{"n_layer": 12, "d_model": 320, "n_head": 10, "n_kv_head": 10, "head_dim": 32, "d_mlp": 1280, "vocab_size": 3128, "activation": "gelu", "norm": "layernorm", "norm_place": "pre", "norm_eps": 1e-06, "positions": "learned", "qk_norm": false, "attn_scale": 0.177, "bias": "none", "tie_embeddings": true, "parallel_block": false, "init": "normal", "init_std_qkv": 0.0296, "init_std_o": 0.00604, "init_std_up": 0.0296, "init_std_down": 0.00302, "init_out_by_depth": true, "optimizer": "ademamix", "lr": 0.000333, "beta1": 0.9, "weight_decay": 0.58, "lr_head": 0.00567, "grad_clip": 0.5, "warmup_steps": 214, "schedule": "wsd", "decay_fraction": 0.606, "decay_shape": "sqrt", "final_lr_fraction": 0.02, "batch_tokens": 65536, "seq_len": 512, "doc_mask": true, "train_tokens": 444500000, "steps": 6783, "dataset": "wikipedia_en"}
MLP neurons of a small language model. Each row is named by its layer, matrix (up: input weights; down: output weights) and neuron, and shows model dimensions 64-127. Each number is 128 + 24 x the weight over its row's rms, rounded and kept within 0 to 255.
A block is one neuron, or neurons of one layer that tend to fire together. After each block is what it responds to, as a language model described it from the Wikipedia text at the highest values.

L2.up409 [134 117 133 121 138 169  62 120 120 131  90  93 113 115 100 145 110 133 132 112 138 138 136 136 128 135 125 138 144 146 110 135 125 103 115 138  74 144 139 149 134 133 126 118 119 187 110 104 135 134 159 100 129 129 138 158 152 130 168 120 134 141 164 124]
L2.down409 [117 123 132 135 147 124 180 114  80 158 128 118 107 121 118 126 119 118  85 123 108 141 115 142 120 183 119 132 155 129 114 120 162 152 120 151 133 108 137 147 122 153 143 109 151 144 145 152 142 142 106 115 133 126 119 153 108 126 174 115 143 140  91 145]
L2.up664 [122 114 124  94 122 118 140  90 128 104 113 114 132 140 138 134 154 132  88 164 138 115  98 121  97 117 126  95 154  97 129 176  74 154 149 148 115 162 118 119 134 137 139 146  85  90 116 143 167 147 154  82 132 122 127 155 159 179 135 166 128 107 120 108]
L2.down664 [141 124 132 143 150  93 102 158  95 127  96 138  84 135 110  76 110 112 144 115  93 158 146  92 147 160 165 112  84 140 149 116 157 102 119 135 154 120 193 138  94 105  97 129 151 111  97 122 148 104 153 157 147 131 116 168  84  60 135  84  81  94 127 186]
L2.up817 [153 124 169 119 108 140 105 114 135 144 101 121 126 147 163 129 110 120 134 148 155 134 141 133 147 144 144  79  99 135 130 110 104 126 128 159 130 182 115 120 126 139 105 147 144 142 105 109 153 157 139  90 135  62 141 105 128 141 142 143 118 145 149 149]
L2.down817 [150 137 127 180 141 124  85  93 101 175 120 140  88  78 113 122 159 104  95  83 117 111 127 127  95 149 139 122 148 146 111 153 147  78 164  87  94 129 101 130 129 122 137 133 113 109 122 137 124 117 139 163 134 168 121 162 108 102 169 126 106 123 124  92]
L2.up1267 [153 134 152 100 151 107  96 109 100  99 104 149 140 120 106 122 156 157 149  85 105 103  71 118 124 142 147 116 140 121 107 111 113 150 141 121 130 158 151 134 142 154 161 132 136 168 126 114 165 165 125 116 139 114 142 111 110 172  94 110 138 139 123 147]
L2.down1267 [142 108 150 156 135 162 140 117 115 140 147 119  92  79  97 109 139  92 102 133 110 124 141 110 108 146 159 111 148 119 110 137 142 112 170 134 119 140 150 174 126 142 128 101 147 100 132  79 119  96 150 124 145 177 105 131 143  91 125 141 127 100 137  88]
Past-tense narrative verbs

L2.up222 [137 143 124 120 163 115 148  94 136 134 132 172 113 138 106 112 134 181 101 118 151 113 165 134 142 142  96 121 122 154 137 110 108 142 128 143 104 128  99 101 133 135 111 104 144 153 106 111 123 119 118  85 123  96 114 150 109 133 137 120 105 171 151 129]
L2.down222 [129 104 104 131  89 139 124 171 146 137 109  86 136 135 126 148 124  92 132 133 103 116 100 132 135 103 141 136 165 121 105 132 180  91 100 122 142 167 160 150 136 114 159 140  96 129 154 149 123 132 132 170 167 146 115 112 153 179 118 145 126 111 140 107]
L2.up420 [115 147 143 129 132  76 115 135 137 168 162  76 103 117 103 111 148  80 132  83 155 116 140  88  98 103 103 128 119 134 156  78 160 129 126 126 157 118 146  83 139 160 174 171 156 128 134 171 128 120 134 111 149 146 102 149  96 138 115 121 104 162 131 123]
L2.down420 [137 112 125 140 149 197 151 150 135  98 102 155 138 124 119 126 127 170 115 162 102 137 136 150 135 127 152 118 105 129  96 149  99 108 119 130  95 124 133 140 120  80 105  87  93 134 123  66 118 124 130 132  85 130 151 129 156  76 134 122 128  93 141 127]
L2.up668 [170 152 146  92 122 150 150 177  98 103 108  91 147 132 134 159 145 154 132 126 128 182 178 100 140 173 130 136 127 132 125 171  93 168 123 131 138 122 109  97 119 146 125 177 120 154 140 146 140 106 126 115 165 126 129 163 149 155 130  81 132 147 143 121]
L2.down668 [ 70 108 130 151 114  97 135  94 131 143 114 143 128 127 128  90  87 116 135 118 152 105  86 163 148  99 128  81 137 117 119 101 135  91 144 162 122 123 168 167 134 114 131  86 118 121 105 100 123 134 139 126  94 133 156 126 121  69 121 159 147 127 130 160]
L2.up1038 [ 91 110 120 146 109 152 164 127 135 151 134 110 157 106 127 111 148 116 177 163 132 120 126 136 136 109 129  88 131 116 128 117 121 110 159 121 127 118 109 131  99 141 135 171 109 172 123 100 142 107  92 117 127 127 103  98 132 129  96 100 121 144 137 133]
L2.down1038 [141 135 142 151 145 125  83 153 109 105 172 115 109 165 138 155 115 157  91  99 125 128 135 107 146 152 147 169 140 136 120 133 135 167 108 150 127 131 109  99 121 101  98  90 137  84 132 133 133 139 148 114 123 135 136 131 119 158 152 129 129 123 126 116]
-ology word endings

L3.up320 [138 152 102 150 142 125 117 147 118 151  70 130  93 106 139 128 114 121 143 121  94 116 168  96 109 150 132 111 108 159 139  76 109 143 127 167 110 127 123 127 110 172 118 150 145 139 110 131 161 143 124 131 139 121 138 125 147 146 165 106 137 124 164 120]
L3.down320 [146  60 131 108 116 145 121  89 141 131 150 165 130 153  92 126 149 123  99 143 169 144  85 138 120  74 142 145 104 122 148 174 136 176 136 135 124 124 118 131 106 107 177 101  89 107 127 140 103 145 158 124 132 135 128 131  58 180 140 156 119 152 111 139]
L3.up522 [139 130 159 125 165 103 125 135  83 115  94  82 145 105 133 160 165 166  96 137 133 108 114  94  75 164 150 114 135 110 126 154 118  97 136 137 114 170 142 124 125 162 119 122  85 128 136 139 144 138 137 106 174 131 126 129 144 166 124 122 116 118 143 122]
L3.down522 [139 138 107 164 165 123 113 101 139 146 130 151 110 128 121 158 110 133 133 159 107 145 152 130  96 136 170 162 175 120 141 134 131 101 130 155 119 169 118 116 153 108 108 129 140 132 144 105 127 147 138 117 132 129  97 135 125 125 117 122 108 138 143  65]
L3.up557 [175 135 122 103 108 122 135 144  97 170 129 153 127 150 111 142 123 118 161 170 130 167 116 154 137 142 125 128 139  81 161  73 107  74 148 125 109 126 158 150 155 112 108 122 126 138 114 128 105  94 151 140 117 154 110 105 173 106  99 117 118 181 143 133]
L3.down557 [101 121 126 158 133 143 124 111 158 105 131 103 127 104 126 115 179 129 121 101 110 103 147 114 111 110 118 137 121 171 123 184 146 165 125 134 142 144 110 126 104 146 137 122 113 104 145 128 131 183 134 101 151 136 145 140  82 180 138 151 155  84 124 111]
L3.up616 [155 124 140  71 122 112 101 103 128 140 124  96 168  91 118 123 114  93 150 146 129 120  85 166 128 125 152 135 157 133 141 121 111 100 155 118 129 153 134 172 127 127 143 164 115 137  83 125 145 101 160  86 151 148 156 154  92 144 155 108  87 111 146 115]
L3.down616 [142 110 146 115 157 147  68 136 121 144 116 104 121 104 110  71 137 137 116 124 151 104 132 119  95 156 154 102 132 106 150 102 132  60 171 131 132 124 116 152 163 106 131 110 158 121 129  76 114 102 136 130 128 202 125 113 145 170 147 101 155 126 123 139]
Part / relational words

L5.up1085 [133 154 130 119 132  61 162 135 111 152 117 163  97 138 145 125 126 123 143 176  85 132 142 118 158 144 114 101 150 142 138 115 134 121 150 120 108 117 134 137 116 100 101 129 121 146  97 157 104 109 152 120 145 116  99 137  97 146 124 147 132 117 147 114]
L5.down1085 [108 113 151 137 139 193  94 120 141  99 118 106 148 116 127 119 133 150  89  92 132 127 107 126  90 106 120 117  96 104 155 142 130 108 129 143 166 132  69 118 156 161  93 116 147 150 100  92 173 128 127 129 123 146 132 153 138 158 100 129 111 101 152  89]
Predictable word continuations

L5.up1033 [135  88 155 123  94 103 135 116 176 159 113 138 129 166 118 106 147 108 101 104 130 108 135 117 152 111 105 123 123 140 162 125 146 136  80 127 118 150 176 132 130 115 159  95 112 159 101 103 126 103 119 110 150  84 123 141 151 137 130  83 123 123 148 130]
L5.down1033 [159 124 146 115 114 182 136 133 114 121 122 165 154 155 113 125 138 114 148 133 126 114 124  55 134 132 125 101 119 172 122 135 126  69 107 150 143 119 117  94 118 127  70 112 135 107 135 127 101 137 171 120 124 147 105 110 120  99 144 152 107  91 121 136]
Generic head nouns

L5.up792 [127 124 142  92 132  88 120 138 171 140 117 117 113 130 120 124 114 134 128 125 110 151 123 113 141 157 126 106 144  65 139 119 137 114 108 109  82 156 139 108 102 116 138 149 135 178 120  75 166 114 151 126 133  62  94 141 130 105 139  73 126 136 135 152]
L5.down792 [160  96 173 140  76 173 151 123  65 129 154 124 100 125 147 123  87 114 115 140 115 115 121 143 116 133 128 123 126 147 116 126 129 123 170 140 121 103 135 160  87 117 119 159 128 127 151 191  84  86 136 128 130 133 161 128 128  72 108 117 124 102 113 130]
Clause-opening function words

L3.up436 [156 183 131 134 140 111 102 156  98 126 109 128 111 131 142 121 136 128 121 154 122 122 103 127 131 118 115 146 122 154 188 103 134 131 139 129  96 138  99 131  81 110 117 145 175 123 140  98 154 138 100 147 117 117 131  88 153 117 166 153 103 132 161 150]
L3.down436 [121 122 113 149 125 180 141 104 152 144 154 108 137 154 112 141 124 142 147 121 117 144 136 109 145 112 110 127 113 111 112 157 103 132 109 130 160 109 154 111 126 145 107 127  61 127 102 133  92 113 147 128 154 128 122 152 130 220  94  91 154 112 110  94]
L3.up670 [135 107 128 159 141 175 163 157 135 142 141 115 141 154 147 140 156 116  92 135 141 114 116  92 169 151 126 147  81  82 100 139 100 110 120 144 117 166  74 107 124 150 100  98 107 134 104  99 138 116 142 134 119 116  98 131 114 109  86 159 134 122 142 193]
L3.down670 [128 152 153 119  91 103 110 124 145 135 130 129 106 111 148 119 102 119 131 140 115 139 131 130 104 107 152 119 151 189 139 134 142 121 131 116 141 107 142 163 120 101 131 138 154 136 143 130 128 131 114 114 145 128 146 132 143 189 165 112 165 155 103  73]
L3.up833 [133 161 156 157 115 122 119 115 115 120 131 100 107  76  95 118 167 156 104  98 140 156  80 114 128 136 134 133 132 134 158 109 149  66 125 143  82 114 109 136 145 111 158  97 110 119 141 140 118 108 107 123 144 134 103 132 132 128 147 121 117 107 115 161]
L3.down833 [107 136 130 131 135 113 137 162 141 118 114 138 155 141 146 125  88 100 121 149 123 103 140 154 140 127 139  97  90 120 138 159  96 135 159 114 139 161 132 130 119 111  88 174 147  91 120 128 127 163 158 132 133 122 156 122 153 179 100 157 175 151 143 111]
L3.up898 [161 141  76 147 122 135 105 130  98 115 132 147 165 100 125 170 151 108 152 125 130 106 100 148 147 172 133 165 123 135 161 103 110 124 102 135 103 107 129 129 168 157 183 127 157 127  93 114 135 125 181 110 124  85  90 124 107 147 145 101 134  92 161 146]
L3.down898 [111 111 154 137 122 125 156 124 178 125 107 125 130 155 136 101  95 146 139 120  97 115 130 148 122  98 114 129  96 102 136 149 146 101 132 140 139 126 119 155 112 118  76 137 133 142 153 161 130 108  59 130 151 153 148  94 150 134  89 149  76 159 110 125]
Office in infobox fields

L5.up713 [142 167 148 158 122 104 109  88 118 157 124 117 115 104 152  79 145 121 121 142 140 137 109 119 169 175 104  99 135 155 148 153 122 100  77 126 127 116 135  71 173 139 173 106  85 133  92 135 141 141 113 123 119 141 144 128 107 103 167 114  65 201 135 105]
L5.down713 [135 144 124 114 153 145 143 145 133  99 139 122 146 115 109 196  80 120 118 106 142 114 135 101  77  97 141 160  93 108 123 117 135 147 151 141 145 122 154 149  92  99  85 125 147 127 148 162  97 147 136 141 147 132  96 138 154 129 134 124 167  73 112 116]
Season and name endings

L3.up271 [116 152 125 160 127 131 154 126 113  92 161 109 123 130 101 160 144 127 111 119 120 136 149 143 157 113 121 157 111 117 150 135 103 134 122 123 120 115 136 142  70 110  94 181 128 126 133  72 127 113 120 137 151 101 143 155  98 132 152 121 139 145 133 115]
L3.down271 [148 128 126 107 129 105  79 128 118 152 128 148 132 114 121  95  89 138 126 137 117 124 145 102 119 118 129  86 162 123 110  97 143 121 125 133 131 126 112 128 142 180 144 109 133 123  99 175 129 133 112 122 130 148 125 108 181 156 119 134 128  82 142 124]
L3.up680 [116 118 104 161 139 172 149 119 144 142 125 107 169 144 125  99 133 147 142 105 179 107 112 145 145 151 135 167 104  88 111 118 107 140 138 155 142 130  86 120 139 137 165 155 133 170 117 112 139 115 149 108 139 101 151 154 120 137 138 134 139 122 150 119]
L3.down680 [140 113 138 117 118  84 113 126 147 128 120 165  90 111 135 159 126  94  91 114 101 150 137 133 140  89 135  95 115 149 123 128 147  86 125 128 132 148 163 123 114 135  82  77 116 105 122 122 117 157 116 134 137 156 128  76 174 115 139 129 140 141 108 161]
L3.up965 [115 118 133 153 130 120 104 149 116 122 140 129 138 132  99 106 129 156 137 100 153  98 162 119 144 122 107 122 133 104 150 138 123  98  88 133 136 136 136 150 121 140 153 148 164 143 102 101 139 129 139 126 118  74 153 115  90 110 152 127 165 122 124 147]
L3.down965 [156 148 102  92 122 119 143  98 134 130 110 181  83 123 169 160 137 105 121 146 101 137 115 159 112 103 149 131 132 151 104 106 138 162 181 114  94 129 120  91 133 139 102  82 100 142 146 154 115 116  82 124 125 182  81 137 165 150 110 139 100 116 141 116]
L3.up1065 [153 186 135 111 120 108 107 123 105 123 140 129 130 149 129 127 150 188 126 170 113 155 142 122 139 142 108 142 119 150 106 103 130 116  89 117 120 108  98 123 125 113 126 118 148 136 127  88 136 148 126 117 136 151 119 124 122 147 156 129 122 165 108 105]
L3.down1065 [144  83 129 127 137 118 143 132 119 149 126 149 129 108 137 122 123  70 123  63 157 116 139 131 123 115 148 124 141  95 132 121 161 129 134 121 113 144 160 138 130 162 147 111  98 126 132 173 147 108 134 112 132 131 158 112 136 106 131 110 121 114 158 167]
Institution head nouns

L5.up45 [145 137 111 144 129 121 119 157  84 155 132  99  83 143 125 148 127 105 134 161 149 155  95 153 141 139 110 124 101 129  91 117 114 127 154 125 119 203 135  85 109 140 156 134 128 141  98 133 123 174 174 131 117  84 126 126 116 150 113  90 155 174 126 101]
L5.down45 [152 128 135 135 107 158  91 127 138  99 109 148 146  93 127 102 145 191  99 104  78  97 152 136 112  87 111 142 139 111 114 156 127 117 133 118 129 126 164 136 154 129  76 156 148  99 140  82 144 113 115 133 119 153  91 163 150 150 142 195  94 131 123 133]
Predicate complement starts

L2.up187 [107 130 151  94 112 154  79 158 124 139 125 116 140 105 125  93 153 101 134 154 130 121 135 155 162 147 122  81 143 113 104 132 145 119 150 146 105 122 128  93 145 114  94  95 133 179 136 164 128 137 138 128 148  80 146 194 114 130 124 157  93 108 142 145]
L2.down187 [153 134 153 125 160 132 152  98 123 139 124 146 121 135 101 138  93 160 119  92 102 122 116  92 114  97 117 131 131 164 164  99 132 127  98 130 148 143 111 149  95 116 150 147 145  93 151 125 141 140 122 110 110 132 168  82 145 126 154  91 120 141  83 105]
L2.up786 [122 103 148 158 130 140 117 137 154 131 158 109  68 151 105 141 115 151  96 121  59  77 156 100 122 145 137 135 144 147 139  92 143  89 102 142 127 145  82 184  95 133 148 121 121 141 166 151 176 132 118 114 146 141  92 123 137 145 114 149 156 110 125 130]
L2.down786 [138 147  91 106 129 147 154 117  85 128  91 140 172 118 148 126 124 102 158 147 168 148 108 172 141 115 119 104 100 137 132 162  99 185 142 104 113 104 172  89 135 139 111 135 114 101  69 102  93 122 146 127  94 136 147 137 102 120 130 109 112 134 145 139]
L2.up835 [119 129 138 141 143 129 142 150 159 120 115 152 123 130  85 144 125 139  93 115 112 137 148 147 167 103 121 143  89 159 149 164 112 165 122 163 141 119 102 164 140  87 106 135 114 113 106 103 145 110 130  98 124 115 125 143 135 124 155  98 120 105 136 147]
L2.down835 [141 117 113  90 111 122  96 132 119 129 135 101 129  96 179 124 124 137 138 144 119 110 113  91 118 170 157 110 178  83  98 100 149  81 106  94 100 143 147 110 128 169 147 141 136 152 136 154 139 138 120 151 121 132  93 148 148 112 118 122 124 148 122 122]
L2.up1123 [100  82 137 142 106 144  92 165 119  97 136 130 146 142 127  67 124 114  93 138 157 120 146  82 111 134 129 122  97 146 123  89 119 160 120 103 158 133 141 152  97 146 160 137 156 117 115 130 147  89 109  99 160 134 118 156 167 157 123 104 155 147 168 129]
L2.down1123 [134 191 134 119 120 147 125 118 128 154 115 144 117 132 118 171 163 136 136 106 130  87  92 142 141 114 133 128 161 110 103 155 108 123 132 139 110 143 120 128 131 116 116  97  81 164 120  99 110 137 140 137 110 136 114 124  94 143 132 160  90 109 124 166]
Sports season and time spans

L3.up676 [123 143 150 108 126 156 128 140 167 128 112 155 125 134 123  94 111 129 127 159 165 115  90  99 155 147 111 113 148 115 118 117 156 114 137  93 159 103 132 105 134 105 100 100 153 125 119 105 135 154 141 121 130 141 122 135 185 144 126 106 100 155 171 126]
L3.down676 [143 118  98 141 116  98 127 134  87 146 134  80 126 117 133 164 132 137 115  90  63 137 165 129 106 103 120 146 103 111 122 103 144 158 115 150 120 141 142 148 146 179 153 142  82 121 111 167  90 141 109 129 130 128 154 112  80 141 133 160 133 109 115 130]
L3.up693 [160 159 114 114 111 113 141 113 155  93 113 150 163 162 103 114 146  97 132 137 122 101 127 178 103 109 124 137 115 130 146 130 143  81  99 140 122 111 125 127 126 121  98 181 136 112 133 117 161 150 119 137 122 146 129 112 185 123 155 158 149 135 137 128]
L3.down693 [119  94 138 124 124 129  98 137 100 177 142 113  74  67 170 129 117 201 127 116 100 130 128  86 169 131 110 121 116 117  79 143 147 154 138 127 108 178 128 157 141 119 132  65 120 147 127 141  85 129 149 127 152 110 117 139 106 163 106  93 119 128 122 121]
L3.up964 [114 143 135 126 131 146 117 101 141 168 113 141 112 132 141 140 115 156 149 142  93 139 112 146 142 136 147 103 145 105 152 112 151 105 154 129 110  98 143  66 141 122 109 103 135 136  83 133 121 132 124 132 123  97 143 120 126 132 164 125 145 126 114 166]
L3.down964 [131 114 113 118 125 108 125 153 140  99 113  93 125 104 134 110 163  92 122  99 129 130 157  85 117 112 120 147 134 141  96 128 131 147 114 115 130 165  89 167 111 147 133 152 139 136 164 124 142 139 139 134 120 165 122 135 151 140 137 132  98 135 150  95]
L3.up1017 [100  94 143 153 163 104 176 154 133 153 130 116 140  71  79 135 121 133  84  90  94  92 123 136 144 102 112 134 110 134 114 142 123 146 139 150 129 113 152 119 100 123 141 162 167 137 123 125 146 124 142  94 130 109 133 179 125 128 138  89 119 143 139 163]
L3.down1017 [165 145 115 105  74 139  91  91 124 109 141 146 115 159 158 137 122  96 150 141 158 148 128 131 112 152 131 102 130 125 123 114 127 105 118 116 121 139 107 169 163 136 127  86  96 144 121 101 110 137  94 139 103 152 127  89 148 108 121 179 128 115 130 112]
Sports "season" noun

L3.up263 [116 125  81 135  94 148 146 152 155 162 156 149 105 132 117 180 106 108 164 131 141 111 146  52 150 108 111 106 127  87 119 138 167 128 129 157 133 140 113 143 125 137 125 116 162 173 129  99  88 121 150 103 122 118 155 128 116 122 121 138 123 147 160 170]
L3.down263 [168 119 154 142 122 111 106  88 116  96 116 101 142 130 115  92 114 165 113 130  98 177 127 167  89 154 151 159 104 156 102 117 116 144 155 126 130 109 111 109 118 118 129 110 107 104 139 161 174 134 118 131 162 115 125 121 110 127 128 105 125 104 117  99]
L3.up635 [134  99 148 124  69 149 146 172 126 111 119 104 116 133 106 183 128 111 120 157 100 162 119 142 149 150  99 128 118  86 145 139 104 134 119 139 147 135 123  89 131 117 123 158 160 143  77 143 147 124 131 137 122  78 195 117 116 145 151 133 137 142 113 107]
L3.down635 [153 143 105 115 151 116 106  85 122 125 134 144 133 129 169  93 105 122 113  95 170  87 148 111 119 100 119 124 146 175  94 108 129 136 116 127 104 119 153 166 112 133 122 130 103  95 164 125 122 106 129 128 138 180  83 158 133 111 128 113 119 116 118 140]
L3.up979 [ 96 140 115 116 131 142 138 129 148 139 118 110 110 138 104  93 134 160 121 146 162 135 158 121 134  65 115 145 161 100  82 139 139 127  90 152 137 142 143 134 133 120 117  87 161 153 107 105 127 148 110 116 136  78 130 122 140 132 167 128 112 124 108 144]
L3.down979 [175  91 118 127 148 123 133 135 107 115 144 127 134 125 164 110 128  91 126 118  97 130 136 129 125 199 126 121 103 124 174 167 127 140 138 121 110 125 129 132 144  92 147 155 113 122 128 128 142  82 159 140 132 136 163 173 123 177 151 167 121 182 143 125]
L3.up1159 [123 127 135 104 171 180 112 134 127 123 155 144  78  89 110 123 104 118 129 136 151 164 136 146  97 154 110 137 114 118 118  80 177 109 119 129 116 102 148 118 137 131 104 152 159 127 142 138 167 120 144 139 143  74 104 160 148 152 150 121 164 132  98 129]
L3.down1159 [132 114 122 138  94  95 107 153 122 113 140 119 161 125 152 138 162 139 143 115 122 103  96 112 175  97 124 124 129 129 114 179  93 146 153 137 159 148 146 116  92 123 142 111 126 132  95 133  82 144 126 134 127 148 157 134 107 151 107 127  98 136 132 138]
Quantifiers and word pieces